{
  "n_layer": 8,
  "d_model": 384,
  "n_head": 4,
  "n_kv_head": 4,
  "head_dim": 96,
  "d_mlp": 1024,
  "vocab_size": 27047,
  "activation": "reglu",
  "norm": "rmsnorm",
  "norm_place": "pre",
  "norm_eps": 1e-05,
  "positions": "rope",
  "rope_base": 10000.0,
  "rope_fraction": 1.0,
  "qk_norm": false,
  "attn_scale": 0.102,
  "bias": "none",
  "tie_embeddings": false,
  "parallel_block": false,
  "init": "uniform",
  "init_std_qkv": 0.0223,
  "init_std_o": 0.0,
  "init_std_up": 0.0223,
  "init_std_down": 0.0,
  "optimizer": "adamw",
  "lr": 0.000592,
  "lr_mult_qkv": 0.5,
  "beta1": 0.9,
  "beta2": 0.99,
  "lr_head": 0.00275,
  "grad_clip": 1.0,
  "warmup_steps": 319,
  "schedule": "wsd",
  "decay_fraction": 0.696,
  "decay_shape": "linear",
  "final_lr_fraction": 0.0,
  "batch_tokens": 32768,
  "seq_len": 512,
  "doc_mask": true,
  "train_tokens": 381900000,
  "steps": 11655,
  "dataset": "wikipedia_en"
}
MLP neurons of a small language model. Each row is named by its layer, matrix (down: output weights) and neuron, and shows model dimensions 16-79. Each number is 128 + 32 x the weight over its row's rms, rounded and kept within 0 to 255. A neuron's up and down rows have the sign that makes its largest values positive.
A block is one neuron, or neurons of one layer that tend to fire together. After each block is what it responds to, as a language model described it from the Wikipedia text at the highest values.

L4.down261 [121  86 144  90 167  93 112  93 117 139 114 221 235 103 129 193 149  98 164  91 102 114 112  97 158 126 142 131 158  69 136 186 129  98 153  99  79 160 151 120 131 132 122  95 119 108 187 156 159 110 140 125 116 131 125 117 128 199  86 158 139 124 122 139]
L4.down414 [185 151  84 103 123 155 170 112 106  93  92 116 114  63  92 162 152 135 111  91 167 123 117 133 111 120 130 149 175 116  92  96 124  83 135 138  88 134 159 150 105 151  94 168  90  64 123 140 126 112  85 124 156 121 171 136 121 132 119 131 168 111 152 104]
Responds to: Number words, digits and adjective pieces right after the, a or an that modify a coming noun, as in "the two horses", "an eight-piece", "a two-lane", "the 1991 musical".

L4.down138 [164 118 115 107 161  93 163  87 139 143 183  48 136 160  99  89 155 156 104  40 125 144 118 125 174 135  57 146 182 112  77 120 167 115  91 166 104 103 146 132 111 148 133  99 123 164 119 140 126 115 118 136  73  82  85 132 162 148  93  94 147 134 110 215]
L4.down641 [ 83  86 164 183 188 114 144 139 118 109 214 121  69 156 147 157 128 126 111 145 110 131 141  85 197 160 117  84 120 122 137 184 104 127 121 149  94 131 116 113 163 115 130 170 162  55 165 163 200  84  91  70 104 109  91 165 154 109 108 123  83 135  47 123]
Responds to: Apostrophes marking possession after a name or noun (Ching's, the prison's, Georgia's); weaker on sentence-opening This and closing parentheses.

L2.down74 [159 111 181 124  65 162 114 118 100 163  91 124 157 130  99 177 116 147 119  67 173 121  92 139 107 157 126 121  68 139 140  76 135  82 148 153 163  69 144 137 110 139 102 150 180 127  41 119 118 147 158 140 106 159 129 124 137 139 157 107  66 133 142 154]
L2.down183 [136 175 140 153 170 129 133  74 147 134 114 126 118 196  99  69  86  93 150 126  98 153 146 149 111 158 119 158 151 131  73 141 158 112 168 110  98  45 144 117 139  48  89 150  48 147 123 151 133 112 172 193 203 149  81 145 134 118  63 134 113 192 185 189]
L2.down285 [143  94 165  97  94 165 136 161  81 166  67 182 164 153  97 142 106 152 104 103 158 122  98 139 121 163 139 104 119 121 109  83 142 132 161 131 152 101 112 115 131 151  96 121 136 118  64 138 113 167 159 143 108 159 127 107 144 105 189  89  77 118 128 128]
L2.down920 [ 82  67  96 172 115 168 119 121 116 143 123  93 153  81  91 126 135  75 115 142  98 109 165 111 137 106 113 139 162 146  71 124 119 138 121 134  91 135 106 137 195 118 160  98  93  98 122 117 133 107 194 150 131 134 102 126 143  86 140  78  81 128 118 117]
Responds to: Final pieces that complete a word or name, such as EP in VSEPR, ood in misunderstood, iac in Zodiac, and the apostrophe before a possessive s.

L5.down60 [ 70  99 161 146  53 180 148 159 136 179  76 144 179 167 111 153 102 156  89  96 155 142 107  97 156 129 131  87 162 134 136  62 186  97 127 107 143  92  92 119 116 191 203 131 164 122 144  49 152  78 135 118 135 133 158 103 189 154 121 172 148  93  96  65]
L5.down90 [135 147 164 113 150  64 124 103 102 125  94 141 141  74  98 149 110 109  89 126 175 135 206 154 109  78 114 110 136 179 143 138 144 108 109 107 103 113 120 114  76 116 163 141 111 109  53 175 125  79 122 110 123  88 174 160  79 187 115 186 143 133 117 107]
L5.down112 [149 134 109 117 106 161 134 138 115 142 194  82 164  65 130 125 144 132 123 159 150 130 142 141 102 124 150 162  90 204 117  79  88 110 109 140 118  96  95 222  93 120 154  84 137 154  99 153 157 117  95 101 148 184 161 132 151 171  58 103 131 126 141  80]
L5.down322 [154 124 130 134 108 142  91 142  56 102 191 132  92 180 104 168 161 167 101 102 175 136 124 171 119 134  94  78 127 141  55 115 127 176 122 167  78 153 107 147 116  96  99 121 106 134 125 134 130 165 141  88 126 109 131  62 123 178 129 182 108 138 121 132]
L5.down336 [ 57 123  98 125 149  55 155 190 157 100 110  78 144 155 123 155 106 111 107 124 203 104 148 144 133 121 107 124 120 155  69 104 138 140 144  97  86 118 100 143 121 106 161 170  73 162  72 136 100  89 169 126 132 123 162 166  91 111 195 145 118 145  92 104]
L5.down448 [153 108 169  98  75 100 151 130 111  86 131  58 150 255 174 161 138 131 107 114 160 148 152 129 167  94 117 121 161 118 125 121 130 188  93 148 187 157 145 130 132 149  81 139 129 132 108 169 152 107 137 158 143 124 102 175 150 163 101 176 208 104  93 137]
L5.down940 [117 165 160 133 120 158 150 127 103 102  86 112 121 248 175 184 111 102 123 101 181 119 161 108 130  70 125  15 153 173 156 134 107 181 165 133 175 106 157 151 114 114 184 160 136 123  64 148 135 130 159  92 197 138 151 113 177 143 117 136 155 166 131 161]
L5.down941 [ 80  84 132  73  68 181  61  99  98 125 162  80 110 220 128 131 191 104 164 182 102 158 124 149 165 147  76 110 226 131  52 134 114 108 150 106 133 111 115 146  73 116 151 102 155 170 150 102 133 122 117 151 143 142  59 143 150 140 100 160 146 168  92  67]
Responds to: Word-final pieces of adjectives or participles modifying a following noun, often in quoted praise, e.g. memor-able, high-spir-ited, community-m-inded.

L2.down210 [104 116 141 149 155 114 135 108  79 119 157 144 121  97  80 128  83 103 160 135  92 170 156 123 137 149 135 183 169 104 132 136  84 151  91 178  56 140 103 188 178 111 114 131 125 133  83 136 115  68 158 138 187 215 107 181 160  80 149 105 126  84 107 114]
L2.down323 [122 127 109 175 171 149 135 146 106 123 176 121 145 144 136 132 124 100  88 132 126  88 138 113  98 155 107 109 145  96 133 131 120 130 107 142 127 138 163 129 201 104 104 156 122 123 195  97 139 194 157 101 138 130 124  79 175 159  93  98  88 103 154 118]
L2.down472 [119 137 114 152 128 176 115 187  98 113  94  74 135 139  71 128  86 133 124  85  69 162 155 105 151 135 104 147  75  97  95 196  88 158 125 176  96  71 142 158 141 112 100 112 157 156 196 156 153 128 148 106 126 122 145 129 149 133  81 105 151  96  77 149]
L2.down817 [142 107  75 116 129  86 134 100 141 106 121 107 126 192 100 158 174 102 162 142 163  84 112 126 111 104 148 132 133 101 146 133 107 149 163  97  87  98 129 118 120 101  63 155  86 147 120 185 196 118 145 101 156 102 138 205 132 123 140 136 157 108 102 169]
Responds to: Fires mostly on "born"/"birth" (place of birth, unborn, by birth) and related nouns like death, career, season, term; weaker scattered word pieces.

L4.down484 [133 137  92 175 152 134  94 131 157 141 134 191 138 149 139  79  70 165 147 172 134  74  98 144 140 186 112  92 100 147 140  94 181 131 151 138  74 105 184 128 150 156 173 120 179 155  98 132 139 132 125  50 162 160 112  98 108 108 148 101 136 129 186 118]
L4.down812 [ 96 166 130 133 169 122  94 164 183 111 129 102  90  85 140 126 100 129 176 178 123  97 108 114 147 198 145 194  63 194 136 159 148 122 128 155 112  93 178 147 138 158  89  60 137 112 160 121 145  80 136 112 108 130 151 131 102 139 178  98 112 149 166 118]
Responds to: The token right after a full name or noun phrase, mostly the ( after a biography subject's name before "born" or native script; also list-final "and", "which"/"who", or a period.

L5.down139 [214 100 144 175 123 101 131 125 109 136 123  56 138 179 103  95 132 163 136  90 107  79 165  45 159 127  75 141 181 156  99 127 136 146 177 179 117 107 154 144  75 132 123 143 173 116 133 128  30 151 119 127 109 130 104 122 108 148  50 167 151  54 147 163]
L5.down263 [153 149  99  94 148 112 164 128 113 123  99 124 108 130 149 102  91  99  63 110  92 166  74  63 129 112 142 170 101  77 141 114 136 100 103  74 128 155 135 106 120 121 131 143 103 163 153 127 119 149 109 141 165 165 119 142 127 198 120 193  62 149 174  87]
L5.down373 [ 10 146 193 151 156 109  94 147 151 140 156 147  84 108 127  75  62 157  88 128 118 147 111  84  73 174 194 104 102 154 107 141 127  80 107 110 115 161 107 147 135 130 164  95  91 140 132 113 145 126 136  91 152 217 182 168 130 177 109 129 111  89  98 138]
L5.down396 [ 75 127 109 105 145  97  83 130 136  57 149  84 116 175 118 121  88 146  97 107 122 137 118  97 128 156 141 166 131 111  64 130 116 179 187 189  81  83  75  99 120 100 170 164  66 133 125 134 118 115 148 132 154 122  86 169 158 103 149 207 183  99 137 131]
L5.down404 [103 103 143 118 103 126  75 157  87 178 123 110 130 179 108 157 119 130 158  95 113 119  79  97  82 119 101 127 171 124 122 109 113 139 137 137 143 131 122  86  79 124 129 124 113  77 130 118 158  82 119 154 153 101 166 100 110 108 102 172  82  94 182 135]
L5.down599 [134 190 144 157  78 123 179 110  80 109 158 123 144 123 119  78 131 109 136 183 118  53 140  89 104 108 133 160 120 148 106  91 145 117 157 184 100  82  62 119 130 114 181 129  99 134  91 146 141 109 120  94  86 115 162 108 103 132 222 170 157 136 164 143]
L5.down804 [100  93 162 108 153 161 115 131 118  71 112 168 124 248 126 123 134 139 110 118 120 119 112 145 151 106 115  95 108 126 107 135  80 145 154 186 136  90 129  97 139  54 173 119 113 137 112  82 120 116 147  76 100 134 158 156  97 102 143 179 143 122 171 103]
L5.down821 [120 114 170 148 145 195 114 122 137 102 153 149 159 119  53  87 126 187 131  58 111  90 117 166 109 124  79  98  86 173  96  92 144 137 196 154 118 140 156  93 108  98 162 126 159 156 147 101 107 133 107 123 104 126  94  74  94 131 110  94 120 104 145 139]
Responds to: The apostrophe starting a possessive 's right after a proper name, like Naomi Henderson's and WEVD's. Weaker cases are the last token of a multi-token name (Welles, Lomakin, Greenwich Leisure Ltd, Wulf Architects).

L2.down356 [130 174 112 141 137  95 104 178 152  82 104  56  85 255 173 187  75  79 122 141 132 172 150 125 171 104 156 141 113 101 145  98  96 128 118 181 130 103 123 134 108 162  70 191 138 163 174 183 140 129 114 114 116 122 170 121 120 114 141 176 123 187  79  99]
L2.down394 [127  89 166 122 124 129 158 117 104 134 103  58 119 211 110 168 131 114 156 131 176 130 193 146 113  89  84 101 158 151 101  86 119 139 100 185  87 112 112 121 111 181 107 141  92 126 109 156 154 114 102  93 131 124 107 117 156 165 130 160 103  94  54  77]
L2.down476 [ 63 166 132 105  94 113 230 151 152 126 150 123 122 187 161 108 122 114 106  98 166 150 154  97 166  63 138 113 183 132 152 103 130 140 108 165  98 129 100  72  90 109 156 129 150 146 127 108 145 107 120 108 155  70 142 117 194 122 166 120 100 142 187 103]
L2.down643 [122 141 153 115  89  63 132 127 121 111  50  56 169 255  95 185 118  98 137 104 180 134 157 100 168  78 151 104 117 144 107 107  89 152 135 187  83 134  78 101  92 118 120 152 118 128  73 115 117  67 156  79 104 111 142 170 153 120 144 115  99 121 107 137]
Responds to: Descriptive or evaluative adjectives, often after an article or adverb, such as intelligent, different, notable, outstanding, unusual, successful.